Part of a small language model's weights.
Size: 13 layers, MLP 384 SwiGLU, vocabulary 2408.
MLP neurons of a small language model. Each row is named by its layer, matrix (gate and up: input weights; down: output weights) and neuron, and shows model dimensions 48-143. Each number is 128 + 24 x the weight over its row's rms, rounded and kept within 0 to 255. Numbers have three digits each. A neuron's up and down rows have the sign that makes its largest values positive.
After each neuron's rows, "fires on" lists the tokens most often at its 100 highest values on Wikipedia text that the model never trained on.

L5.gate207:095137144114133101101101094078114102155123111146122109111159110137119119132177094118111121139121098122149113126134128139129146138129145127101177134123175159158124173138133161147133112128108114135089110130091181132121135180104136121133154125188124115130149106155129078111173124170145113150
L5.up207:104112112114126175131135149157105135100132103117087129123195131152119106160117122137127173125120110129148065157140127135068153114114131136110083123104134104148160139151130104122130129123077115137066105160122156100096155166144142122140140136131122144133134122116103162125138084130182137166
L5.down207:128094117118120140110132164148152171114150121136110105113160158122107088116071157143149149124098149110139128146160126096123145122114133084153107120090092123151107115131141138117128108165155120107150139125150135149132139174157137119129098155117107148139133136091139124168138105101113161136
fires on: "on", "in", "anc", "c", "un", "ian"

L10.gate344:125107127127089113143135151119121161149094149139132140110143127128145110174175126112104072143150124093134114111129119135128117166149132102111105151126138140148131125085130125150084101164110142124110140136102122168158161120124104144136157124124116094141137121133116121117143081110120091130
L10.up344:148104162121141159117080086151130146089156130114090102160114112151129139130114119128085139123095107104105116145133111143091093106130139099110089125136136147133096115126117141168161155101100145139110154177130096107125118110119136104078086131124108144137132124142092133138071100168151131086
L10.down344:150127143133168129106118108133115155131134137128128115090149114087081138116090113136155137107133170079104132073167116128166141127124145176119104120147115140130161124140157142087101093125117131140125145154134094158103121119118142130171117105106126132084114137141145121159096114132128187142
fires on: "of ", ", ", "(", "to ", "with "

L9.gate306:178167099114144131122111142125098107162134110120119095131154150157120121107147150081101172132145129145129109145103164103134115141114104160125123089157125107103153129112133105147090149055116149115118152126134133117138123139128166170148122163113114146132139107093108132118125140135127124120
L9.up306:157124094136105125127113109127125123135116111123128102118116175112102141151104142126126147136117111175171158165127151147135104143090163102193136129123128141121128114098127136099132162104140112100127100108106108087131083092144158182159091155136116124109144136144140128117120140147113163158
L9.down306:122127116119164091170149144117105138158133156139123137128128171152112149109136115123108117139101123104154167072096106112141121131122134127122118090134109138139105154112155109070168116152090122128111105132098099102138179131122099142118123180128113083117077107164097124166166144108092148142
fires on: "| ", "o", "• ", ": ", "\n\n", "an"

L6.gate171:178128165154117143098122132091108126131112071137098112136139117120133131111117117136140111089166128153135116167173104201154170143155163129116117115129137121141121118127120085148085126132127133153103081186123102113150160144088139128150120150147131128140141103100136152097152119185118147143
L6.up171:137128139138143176147122153081132126068090109107095134161103108106137142139074121115148144111098135144144115109126111113112144114155110120061096179097150152085119115150129123098125139141161130119126122116184136118158123074117131082132166133135163131108109127153128124132104129157127132098
L6.down171:174121141155113082162121126079099114127117131137133104084130147133092125109112134109144164163157117132130101126118112143127148126160176136133094125116127139103103143093117102142159150110134172123134134181129088125124143089115141108151117113094116136136142129138138090117122147170113152127
fires on: "sel", "centur", "enc", "anc", "amil", "famil"

L8.gate171:110154154186112143128156091162086109147142104171136118123113134140130137139129113138130114101134177152124174123140178102100033131128116142127121112118181112136106132115130129108121082157113159144156151132129103102113145080156128089095160095142160142129159133128114154134163113125119106127
L8.up171:116089119119111179165082131136143137156117112151105122121133155130101154079121157173114159145143088133142148095108141159076151122135167107128077103100130104160137157119117136102117070138111140131104169095133159111112138146145118109155136099131136107105117067087073121131112089153097108150
L8.down171:163121106150115139117150115097153174113107105121102129141070111122110141127115149156095176120128182106156125145177111132140161176144107102119130138120134131145131152119116166123120122123125162117097135171149105087127096119121124131125104052107137145151137119126122130186127118127116097157
fires on: "er", "str", "al", "om", "der", "r"

L10.gate329:125145131095150142087163125064129145144120125092147111153107117136142129092128138127144139128099117104114089148152146140076122162141121137140110101127127178096153101155086119121066093153159124142106138104159085103140174135131145150120178130128121158158120151135155169108139156112159137131
L10.up329:109133141127128143064153101102122110094122128135123108132141101118170099098128134145168127107141138137105107138165119141108140130157114161097131092141107151162140120116107135134078144098144145114083138117157137115160121150134154168144182132111125159129129105129144125147140102086133178109
L10.down329:155088085103186120107109129095115102125147145135082099115114107144106143140133121114139129138128154106133079179171111102112138120118126102135106113110091153114114118083155107139153085099177119137103140159171118131106135114153088112124082150089140124173117101116096129110138131123151085096
fires on: "s"

L9.gate284:099116167139132123115180089120097166151147090087151132135111147114134142128167115138123134120135125143133087130139137132129096167149112123060067108127120162131144093122128094122167055130118136203132127148117131128103110134100160128150135124138109105123122075139080112161176160151107122079
L9.up284:150117145149154121135155170154088094129130092119095124150143148129128143130132090118138144143107090138103134135133125135148158119164121094150144128121146130146140139111137140112103112151107142110154186113138163133120184146144139087120114152125163131130127090113117125121108159210107121136
L9.down284:126141138104138131134168133118099088126126121128119148148097121098157109148100105124089120162105121062144099169124120117120115132168136131114142145126113162141092082168143139078114127121100120109131122080122129161131149156150113091090117118139114142123104157138155115140139165180177136144
fires on: "rec", "inc", "'", "is", "inv", "sc"

L8.gate355:106132138111115183147148104140109150133121160071110139128114109168135141128177135103166110092136164109115128166140147132108112128137154110153115119134175146075104133143110136149085135166147153096084124158138114149126155083122154106151132159146158115160145138106126111140126100130141148151
L8.up355:151124132159149121176130111159174157140138153140103141119167122138116084103159136113150136128105147128120100180133157134088067097143145072108128075133118149164119146117117126151128166111098082092128110148146108107133087078088170124105183071111114127140136105154144148129118149155112150112
L8.down355:163143116147145150139129109134116126112120141124106175119149133122171119087090143127111081119138145145100116153081120108127131135096088134146070137164128121117170114123147162150121073119125117165084177149114148140093128131114166114142105134100133146105137124113129161176124171141090134137
fires on: "and ", "to ", "the ", "of ", "-", ", "

L8.gate182:122162163170101092129107085124142078161103087076065133177122085142111084139127137139158162126116150115103148132103097112083140104160167146108168152128153116125110117119145166105125087119137125157137134086083106152109143114165115164116127121114117117097149139134117117157136162140147112114
L8.up182:166140123135096148129161082134153115131134108128155134142116113115127093172147104177124146128107143104140117128157143130078071120127104122117157127152128131110109126108162098172140147149127122100167075106114145157154143124136113159165161146110150174099123087122172121110107119173129143093
L8.down182:130158155131143132099115145161195159100167151123138088094144149131153101114117123129112156121101094100120144125148132161129104127123148139120121125109140071140129183116126097144136077098106120141131131121159092092117111132142147130133199099148152127123158136117107148130130147105074139153
fires on: "and ", ", ", "of ", "h", "v"

L6.gate234:143125112128107093093112157178164104116136112143125124167101134128055093098144143175135093125153115162106099124168134137136121142171128126103132119114155108127137124142118176114140149115130136129096132109190135157137140087107111114121115084114122157100121122156138112154133113168135125106
L6.up234:102116152134117125161158110195133159135139139095135126156097117124115151135136114102123140169147127144172166162087130103155142073139153144107104159150150145126129123132100093122156139143120084129168131109187122125161162130110148133124166106114140091184165157150177128152113135125136127081
L6.down234:121147098114149146127144142150187147151155152143116113167103125154115106109106180128128133140152118112123138151180097138101126148115114117122123113154134150146130156114156175133131142108123106129151167113120154119094146127112119112108140136106122125166134145149122124127149099132153129154
fires on: "e", "z", "ut", "af"

L2.gate299:174107144151140132154141118106113139135142104125131100113152136100078128116168119133132121095125118120082105152116120098123122127146125110112191152149152124164114113070166135142123124122127171162119077131130169131182114101119148139129157114131138112091148126161135082111108125165117133135
L2.up299:124122127135135129183107124120118164130161134146104111104145125095127122118086083110123121132196117114114137145115114132099152138140138087100123197138142122107114123114127110116111144186135130136067122124093114159158121137077142121121173054170141116130121115181107136122117091138106093161
L2.down299:162133127129147119138109134127123128133164120138152155141105110088095156130125064142124120131159109098132121136126131135118119167158127144134119136136160101143111170105116156129117124125159155108143127113158186157055098088091111122111140127085124111119145103108131129088157115160135114125
fires on: "al", "mis", "hel", "ann", "rece", "res"

L5.gate181:148124134166167130142076106137152169084135120084139087119120087149120145174108162084149158115106166188118155101174148143140057119126174140120107086139122137146084124138118146194116147162109101159115102124127130135138132097110166119121103138159129132138156124164104106128161128147156130132
L5.up181:130143098109095089108137158162118141140149112152154115112084160087132131110126138118105103188174131155146137120125167104132107136150121147111141144126157110139139131099112128102146143109115114179149100124139132138158146155102134141121136136152097144131113107142084130154127135125156155083
L5.down181:141144096191127112164121146163162171161119132107126111171131105156119105141171103121108099149151092146142085117127169156152129122138127114132115125122116135160134107140096139131134111156089129100150144104105137098149108086089131143154139129116108132146179108118132128110099117096166124117
fires on: "ol", "el", "by", "ul", "al", "on"

L8.gate167:120147116150128110095135074162163123146108154117125108167158115131147151142131120129092123140128162081117115137112105162116128089130158086127123118120096131174180136129089129178101107152107123101104106083130073163149125137119113085138159138111152154127135083117098054157139097116105116085
L8.up167:118106090174160151140085112126132143120139156080115126114150089154115150151132139136109138148136103154112136104149134104122113097122144123184156110108103127100128161090124104128133152161109095116120109158127096115101145091114070150135086139104144112104156139115088074108135092129119148158
L8.down167:119161112170132127140148142115133137141120122099148133120112141173115136150126104137132137135091152090116130114089133117124109139101075109124074120140153114121136137125151149115116150172138133117104127133113129111116122137117191173146113106089081154155103105122081095148130116096143124101
fires on: "in ", "of "

L2.gate30:107119148168083148154171135119136124171153094146122105124118118138113110115185146176106113117130129110110105146111131110108162117124137134115094127142120128076160128116148151129098125117133134151100130135149157125108121057147135093125129137088161111163162100146140157121143156098131177131
L2.up30:133147138167125151125154134137145132180139119122101098136139126182140117090148137159113189122111118163190142123149139079179105151126154101136114085147100118122107103144123144126132159103118145144140167102140113114166114133127163161146073150115151121125101143108159128132105140142092100145
L2.down30:118133126115094090108158135151132118154140164151151117116156150116072151126131119110127110126143120131148154116097095126086142169088116119095099142118136134140086112146081140164122136158103133131133144115133086120129114112116076117090136175123124106136111122114112113126148121132107109140
fires on: ": ", "e", "s ", "th", "o"

L2.gate43:086175152146122103145133118139144128139143158144110115079089078145134158121108144123114127096146147113096132126114128119158163117092126136085111111132160107110131131091139092108102117180119078175139147109117119122140161111132159129167169169134136154176169117125166145112113153152157133154
L2.up43:146124118150149083102168119162131110093111129116150146118148119109126099089121134115123125138127121127131185155099126166131135129134143109124138132108082134169124084135149130132116073124138136125078152161117136104115157139118128130126143150149140112113135146128125156147153115142133173171
L2.down43:126143102133119099140107090111128138109156126145097147104133173114185103127099111102175147139162137144149129130081171138140132119103073091148137139117121170118107165156138122140079159131117091118133132139116085127145116138133118111119122135116137114140138126113103162121096125134142185126
fires on: "at", "ali", "ar", "gar", "au", "mi"

L9.gate361:117136170153149116148134124115123139145152148141109159128119126136096131150100142148109134108100144141105150104123113143161125176118110106111149119145100118157149096142155125074144142151134112142115115117113106115124135177136220163094133154114112138126163123134148157105132130158136132136
L9.up361:124113097123110135156111180092095119092138166132133167120149169140116099131114175119115108067163145116111077135183180124108133125089140118115100129157140116133155107106128171112134104156072106142095148082107088129124111108127123144143137131134140106116096102134150183151071146130158128086
L9.down361:125126117113135109145098109172083109153129106182139141132161105123149107132085114124114154117109135135176093148140113093101151115161114121133118127126153078148138144104145096139088132101151125116113172155076127134100101132173113141118096124136140165101144094149152130115078140084177154074
fires on: "ar", "on", "Con", "al"

L10.gate15:103104110149132143106119158116095106087124115133149137088116138179099115098084138119125106090112153106112136120094101134130086111181112127095127157142108109157111119172120135106150130074124132141135138140130105123093125120131147130210155140125138169158106123102132162179118144139096139133
L10.up15:152126097137091104130157122129157136080150135125168116092129105104154087102114169113118136161123152108128165151097178179120094135144119099140103160119128107147125162092119140096107082150151081124109100150112150143142128112132148153150184127100107125127111112082106153135116122127105200137
L10.down15:151151097157147153155140144119143156153073161116154116133127090136114091131141134130073116103087144108138134132106161125143109109126148116163142110157093134181143127081117136100122136155162142096125169133111134132089139103166093141136143130146142150143128108108130078178118120134126147167
fires on: "om", "at", "'", "ar"

L10.gate143:132179152149125131200090105142109112161145129132112128139139111161120117093131136143148148146125117092103133128114110124148135101125133123171111111091137173131098134150133150171132111176110113118122105127147117149125151168121122134183120160114124149152124061155124066141162143080126161096
L10.up143:106118088156101128112150131140113142142123153142114132138137087160126143132151147115083136146109123074151159086171148119144151126139140082124128118119128157114118162132122125140117137183168139108102114124137165105092144149111150132151106172102103114141128084104097083114157092142136172135
L10.down143:167124113133152132099101118146123142114085146103126122114150123146166194114106121127100153137103128096131131167099107114111166161128137147136111136137119133102120127142138164101135132163087109142125161154144090130115130144115198130115156148158109126159121127117103096093109107088127137101
fires on: ", ", "in ", "of ", ": "

L2.gate220:139123143128138132123137125112103165124089115184115085109129124121143127152080126111147118092131120143115122132117123105179159126100153121110129182094113144106092146141165079161168153127166099113128133148132096102125176099103150106131186126147138131132095115176135149128131115128118076080
L2.up220:116197133141110118107122139136110120138130100134099072122136118138129143154100071107133130135145157112130152125094146060166148129141126111121128118131106154131116122105132110163127154123120077124083149122132145118108179095104160074101170121120149122147128114099124151107128087133149125120
L2.down220:120136099125111102132132120102098138121132069145105069162133147115115105107117094101119100129154094123143134133123108138189144139142179119101144113093135143088109128125165104154147115131125127112131117156121132113127129088103124095131181118114116123120095108117135145144167113124130092099
fires on: "anc", "enc", "ast", "c", "ax"

L9.gate334:112140150130105110125166101110108125124160142133090118104127075105166116122105146132112123124093150146134077115165144145119132121127112172141138164181156180144144157131152133159117104122153120142124150083106103116119078119108121140143133138125142123132166117140145068126128126113145125137
L9.up334:148121170126116149114103142142106102148133124078163135168119107101155132121105148128158164111136129096105090083171136132126120154127099118119138135179141125113148117100136121119075123107084147153186127116131130148124090130117122097158136118106163196114120137129149098111149090130151128134
L9.down334:132120125147134142114141094167105085156138158134146154158094133118153133139095177107068139146155133083152123155116160137192119126119158132119124104132129120162086112112111104132102111136153114109068097156162120087108099178130135107124119137106165096118140152115105131159112153107143145143
fires on: ", ", "b", "en", "h"

L6.gate217:087153162130138111107090123089154159140118142118094076136149113139116145105119159144105087092091104129150121132092129158143130095171094137135154117160140131154111127111149135154149156154104105197143134120108121123131126113106110122104139141141158172171136122116161122142129179146169132119
L6.up217:162132142131113120121139103118128110150141120101134160102127115075129136123118078149116120121115155108125094115101104144112140087111174146121146119144099139114157125164146140140110149112085133120115115134113097141126119108085064101137114159141106153139122109108151146093189132124131154130
L6.down217:180103162122145140151163143118108180124117114128114145146097108081130135149103127118146093088156120128122138162173115093139102147125153114104134181068106145115176138117116098140123117139139150157148127173158121130135167115131064165125148126108130129112100130151144155126138137112140123111
fires on: "ing ", "ake ", "ed ", "with ", "es "

L8.gate382:167122136144121142110115125104110127155130141117148133158113140108146133132137131155133115107126124121128116116123137101150084080183099132143119113149140118133179129134099146118127150128133155125111176119095150125127140095056101124105169164128133151112140135114122142149120144174120100113
L8.up382:124105115172139139156163182186134125065169130103144159142090145159107118143093132155123149148125123148135120118101126142120142137126109104114120128095141142170112121132085133138120137119138159139159142115130131149130142141110099122121113132176149144126140149137147126105115088116122132089
L8.down382:185138063117111116134120186099137114110138118121127163119118124112127126134126137134095161152062118159125103111093142129099123129149146137096117141077146137124111160135126115135109117129142141097133118092143148092120149132115120111139148146160131184113151165124104053115109140143134077131
fires on: "im", "ex", "d", "Ex", "exp", "t"

L10.gate138:134095122113145125126100138129101137149150131140104133146121102155112148137118145118120112081142137135099149154092155115112144102152126141123156132162148099152198090109121090170100102148114154163102151155133145175089161092118144114115125144101124122128123138098087161138147112152105111093
L10.up138:165079143154137084107148150124140121083127126117121144160150099162134099178153131113121114122101166145117121151157111147114121112113106142089136126123095115178132143126137124110115135145167162149110076106123158151099118103153092124162132083143108163104112141088126123098084105136131146124
L10.down138:129141122157084116095181153173134172144134112079143139138146082114120133173128131135109158133131149125107135170112158107092109104115176149104148134106148086119126116114112123136131109125152107119105110142099143110157131094178166126128105135105099171149130115107098131199127108116118141116
fires on: "d", "n", "pol"

L8.gate353:115116086124132132111113107112109136179152120141088136126119115126136117134144100133124114110118145105148096113135141113170145136103159155131107145165116150128121148104107166091130147080126127136159112172091154088125146085126172161120125181132117098065122135110131119092114119164095111145
L8.up353:124162148122128121102186086127086119158170146129127139110134110134148106089124107125139157136125167117139118179117177148159095117085153112153141134138086134139126080132124114105133092116120108137142115156083155123159144109113108118090117142137100112111136160104140137108148120116103085128
L8.down353:132151163144144125110103121150117074188105152104158096155107121138123116149144152105144149133118095124135140112100119107120096116117164121129087157084104113138153150175123116095121121066083143098140125121109147138091172130142161124133112101106145137133161071130072126144157109123105195164
fires on: "(", ", "

L5.gate127:136155119145100112104118130149118126162144133122114064085155109171134086108125092109125117099131142167142114154133157128123166100142135098111142127124069135121133137105108128160142130116148144159131141080129136134125113151149109118141097116179111184063151128142136105086176120130114125146
L5.up127:103154137184086160096118121135134137091122098169141097142117139126142079188134086150118132151116131140143148147139151133082126082086154111112127083132120145129122129104153138151142133136156123139112137113156132117116133113093112115097101159137102162111145101130089126116169093086131177119
L5.down127:160113162146137134133126098113137108102160147159094115106144128150166128121095119136138141162131114129118119136126158173156174145132112121122156093142135083094115111109098124134088192123119129129140106112159156144188086126114127129078122116132117134158104115152143154157121132113134161130
fires on: "d", "of ", "in", "ath", "c"

L10.gate240:051152130126103114086100141108150103122120111076127113131100113144130117130126117145172106101116113102172090095145152153104130140140102122092114111146129113143192119106115153098097098141130101125145153135149139116132148089126110113099120116150116104121117095122109113142145149122149113062
L10.up240:152137147127150130124135138162108126133139162144111136141079120089125098120118153131138138088096123147132111138158136128103147186095106137102146102159134151098142134123116135125086112121117160114142144121145117130128118141129099156110150126154098116106076132111101155145098179106150148125
L10.down240:144141115147132085083139093143121132146162130147142126111124106151126150132126100083145131126100108194102143099108121151124140112142139100124148107143103124169145091104134149098119158134167151131137113156157143127097165156157126120141134141121175105153102123128108102124109130106145154163
fires on: "s", "pe", "e", "ter", "h", "S"

L8.gate263:109100099121129124118133135102130155110140141171098096081112102116112127152151137149098137087145156167152080124097131117154154113160157152122121117137121155128148148129127147102138111115130125105101123175078117077113137124128158078120169122129124108134145125099141122107101088149101164157
L8.up263:120124064154112123173173139109063162149178104182128144121149110074147096098142143094146158127123166135164113119142132100111118108069169128105147144121142141129088114110089137086136121135128126139148073122140164111093152128164109148134129140148120108109122156152150112135141092120108112105
L8.down263:098145146126100155145135146176123124102069132164126116122156121173097125147154113149161111164142122074130150097105151164119164155102116122111095157148146128108103116153133103136144101146129084132123126140074118115132108135100107090125104099115152116107138134114156142130111159127094161160
fires on: "(", ", ", ") ", "d", "- ", "ab"

L10.gate293:120099121109159120131164069114163138142126113143107164140083105073118143109120137121136112114087150118183118110155135099131150132141100125183141136154084145147112112169112094090154131137094101134125118133144144125161172124074151140140102118115109120104114127141128148139139157192087121087
L10.up293:110127116135138138145165129166148127139089100105127101106117112105123139148147147092065185114131127146102110151136203114164120115135172110124121165137119137164148120102131133141169129107141136115158113116163114159113142083129147161164138112095151130145173112132145105159114158147133124126
L10.down293:146131137147143116166126143148185143136134165106175168108137146129137151143131118100124152104119101113144167141123126116168156088173117121142138177088189106137115161157092122142124138151156154123155140092151104077097155140104099155156119116149125163150124122149120100124112147143137109099
fires on: "sel", "al", "z", "ul", "af"

L8.gate46:110195131153120150076113135149127112154145156147084086131079182128146109105101132114134124135151104092136119112128138135149139127144155103144139120148147145126145144143130116122125115145113137069116114105086080130144149100150155173087138127134113124155131116159107091117115127083111156104
L8.up46:092151120092124095101148112150165141101125176130126095124118100127118119108132119103161128069133080129125131099134132132158098159085139083163113119129109184130165110123133104146113100162140183136101141157137129123146155115152147159145148114116152100105153111131085076090115127124071154126
L8.down46:142148139090118112130109131131103162121124143165132109129146102151171145109124144123131130154114133104138176102087103123160116164129155141118107123121102166130082141105136112130138113143135131104072149142123126120088093124144155136151116111092167094143117131183135112112130162149164155129
fires on: "in ", ": ", "ati", "at ", ") ", "of "

L10.gate145:100127159129158149088108153124149125114134191153141103108101139141110096086161163136136098136130103109115128129130097141099094177119123125176129096113096144150141093087132156123164109165134106157112141150167126149140148145174119117146193098161101121099153133154171124165141157103137102105
L10.up145:079112137131140173121164143113104129116168125150129121133104090115149125108187175130133138109167133146127115141134125209098114169131150101184147106106086141093136118128112161138130162142143099119136122122188120177146185145124099114134129137121130109080146150169123153132144132096093133143
L10.down145:137084153136121094127097130144152140135058097097200146116118100132140156112117122163082118144154110135118142186087127160100115120130122082166152163088126135123103106112110095121113150135143151119106126116091120110089128156148153115125112119136176106141117122138123089177125138105160136067
fires on: "s", "sp", "the "

L2.gate357:135117109128142168123151107158192103154110104114127123143094157093081147137111154124185089143140175155152110083154132141141096144142137158083129146099160126083144106117099123123134134150119103138146096085147087107133102133141104102133120122102145098153144127131145118131117111108155142102
L2.up357:116122095153172136150167134140143124096109136159137121111105167091113113158104165183102102172162107086115124085173117158107123144133105141129148118100126087088125115124113111105125144148101131155113094088140119151112120108135099146139114127118073138152132127103132155159132128143143162133
L2.down357:142093161158144133132128147119173102121110112129172124156133174163089135158078148104132156149190119103160131076144135151145114100147111140128107142111145142110077118098135143185131139132123141127116076123126121141094157060114073075142178124106133136140159152157119147141137081117150125106
fires on: "ou", "or", "ol", "ul"

L10.gate347:093125118098116135115098140136132076187183114116145129163126122136151126107097127133180127132122096130116132131146165133117090086095125142100141101136114133122116061155127121126082167122115147115151105147152135103136142141131146174141156143155134156129129139101153102093092089142194114134
L10.up347:100154131096125152065127127153161099097170104126150129147127121137118101126101170143140140143133096122130110138133137124120139107148133140143132138128082088124124125106129135133116154168126127141119115107188113102135133098151149121082126093159128099147133128194115120126145137099161114155
L10.down347:150054146143137152057120159162127138133134113139122098130158135117108115143135137161179160166127101143114141120142127129093086131111168134152119107160068161133128092137099113119112143152121148091127113114133099158122127115145119077132134125136130094111121167113148153137177123144167150142
fires on: "ud", "gr", "s", "tr", "od", "r"

L10.gate187:106102093113083149109114148113145139136104168136157127129168152130160124065111121148130118115151127150129146118178161166123111116100163102128135132111166106089163139149115111142157151152120142114098146082160163092139135142086103124131162152127109100142149146147087155169134118137132113124
L10.up187:152167160129112131156121119120129131134122073122129143149168165194130121083141158103116131148149106127085116086151140061157120135186182149109104123122136127105108115150111157124150108121054162108110132109173106104127127115117129108109137146108110128132116125104164148163100153150114116128
L10.down187:090134122128100149170160164111152139118085140136139113132199100134132151095119071076123154108140153138130126106126149157150116135153173135134143168133131129159138166108143143133143104137114089127127185096112124098139160128097104093102144112157104143137119129146125157139155091155133113141
fires on: "pro", "Pro", "op", "wro", "ap"

L10.gate190:125167085127132122134139191135130104121138097118149154133133146148150096113115140097105096141156150157171107116153147129135162116144113093102098154105137185102145093174149085126111145126121111120103129137132111136090098154160148087141168112098107121135136092128122173127096142122120143116
L10.up190:074109122111117157086124161130122147112158121095178139118108129138083074136086142105096119162107120149164162101136086106145119136105135120116124136134122134154158159082108114146122145084148137145147132161077185118100129150149149116132165133158106124139132106121117119115138159087127130130
L10.down190:134145087128145137064096162144144138148145142125133139097126118145126087142147121145161137095137074176104168148135136137119106158118116137173135163137145139154126123077109103062160146120124160106148122155167148147120127128113142134134127059114131106121141148138129120112109092134100156102
fires on: "m", "c", "km", "b", "p", "ft"

L2.gate193:127162124134123106132160124163148126122189124110123160083123129157143102123108150114099149091138095084134171131124124109125137148149094127108156154155136096141125116141145088125085116145089168202114084163135140112153130114051117128143121190123137115115131111113131163127129159135096131107
L2.up193:147102067097129161113128126140139116107115121134070110144110177125130147098086108117155111147108068098114140100155151075154141199138113131110127123163156113120120113156112146152089149125113124180156103116115107136113121118118118168145124164093158118158095147128132162103099089148138078120
L2.down193:095130125067139175122106138126174092146126118115152113122118093160091150094100115122121114124173148153124103121084158106114127141160134118116140173093146140145134112139096174127106126142118111097118149135154124135089083128132134151102092137045115148118157111178124116130096145107105109165
fires on: "Sim", "mu", "ur", "o", "Mo", "ou"

L2.gate229:166101128138117164142163167133148167122117150173108148104126090112157088145157127131133144141124140186140150103105155114134179122136093116064102111129146127096115142131121116147144150156160124161130116087071100085125126198100147136113119118137146095119103132158119140116140137141113077124
L2.up229:156172161092162133114111138132165162114132122074152118138118113136102089129112108120116125152111143148128160115124107161147139107089137072077130115154104110090130163128130082169145146146145104137115103118150137083124114173103137122122115064139156130155112115164093135112141178135095096155
L2.down229:140127124125110166085111134176120171108154125119154118142117120135146106118139131102094152149109124155115121131128112107152194141137104124117111086149134171180140119127153118098125133120103157117152094148116115115102134173152125066107146117144100135104060150163126124109112099139132094144
fires on: "c", "un", "t", "ret", "bet", "m"

L10.gate309:167087188127126148165159161145134160106168144141112131130135094109107126130131064128092107099089149123119091122124168148145101084149140116139094119173135137137159131148149117128197095119107149116125156143087128125118145162107139087116128110110155136134163129106112104136109170130146111129
L10.up309:159118152152164109131125141112140173169160146146147088141135101128156172097123095120098116118116104108124151166097144044145125075093155150127116140124129085121143101113132063163142155111133140128102096178124097146116116157116121094159128134137148153120149143128156115136104162117124150162
L10.down309:169141102111144093116127115109078120121145100165150131138142073130129141125147123173155105148116120136158096205109051137117114148145146131122152157139135104167161124119127135128120185166164115139150114106150132154084142131132154158113130142091116162157105144156129142099127159156137129114
fires on: "D", "ing ", ", ", "ake ", "e "

L9.gate114:116155119167154125136102105160116111117112131113145140122146113169083163116190130121122101143115081162130129121093149151119141052149100145122079111170176166143095107139116135089132105163142119167142138073111152108137129122121118132144147148106147123107139064106139152125157144132118151087
L9.up114:088136122126141159156157120184156133125118117065100153159108142130130156107128147159110154077097119136105125144099112141138189130172139120143122135130153118150161109123125162105137105170158103121152181128131123155147136127111147157101112140165146123109105054089153106171094115119147108124
L9.down114:146167139093127144102111130095141154133122125117126112105165119102092118172154130116092166063125141137158118169139135103130106141137182118135112129090103138122125122106158119081137113102154129127115143131138106141091169194129140082109133142148110134127119095134100128153124098180141106066
fires on: " ", "il", "re", "al", "ste", "der"

L9.gate235:116121106122144129095124130165100102146145120115115132122100135098132099108091093176112154132134138142110123132119123136121114131134145105128171150181119136126109152079097096122096155123113083134083065114147074162070170128121117142102110144172103170105108114138124144136118088092115094138
L9.up235:095128164155123124127150120160175169122102148115143131100120104153130127149145098138136156098105138141120128097128167141108118109158101068120084120147105135130085062099169089168133156111105142113131117144124121135124141099142111151165127152111145155135178135144117103159069119135110144103
L9.down235:114101119136142110124147126134179157131100123082103151086099146171123121085146139154125106113107136081118101080104104144140109193131088146125118125151123130154125126134153077164161148136177145108109135149149170142115164128170109127152120116123129125128138152131143131136130123092144130158
fires on: "de ", "of ", "in ", "oper", "per"

L6.gate26:123110088097116162154112112195128129157174109080137102180149121157106151120159134156092141141116116153152122131123129145089165142117137162150139093156114138177155118137164115094143092103074131135127109120143110133137117108126135137105138175124119127123186119165115113128164160146091153157
L6.up26:102130121132124120118141111089107141150153128107126155170131142154110127104140156128124155138149107126147142166136146143120125074145140123158165106098165132129157109080153097148092144119125120115107135123111134100117158144142162145106070165107174084140139166136067137118157151130096106147
L6.down26:108157113147152069144135136169124132147138138138132097161161178087105137136100149105114120140102100135173106127130146166129183124131125129125121118173140132178126132120124115146195115103088149141121123143147108133116161146121180127119136141161098128134132110149116163128132149112108121143
fires on: "ad", "e", "'", "o"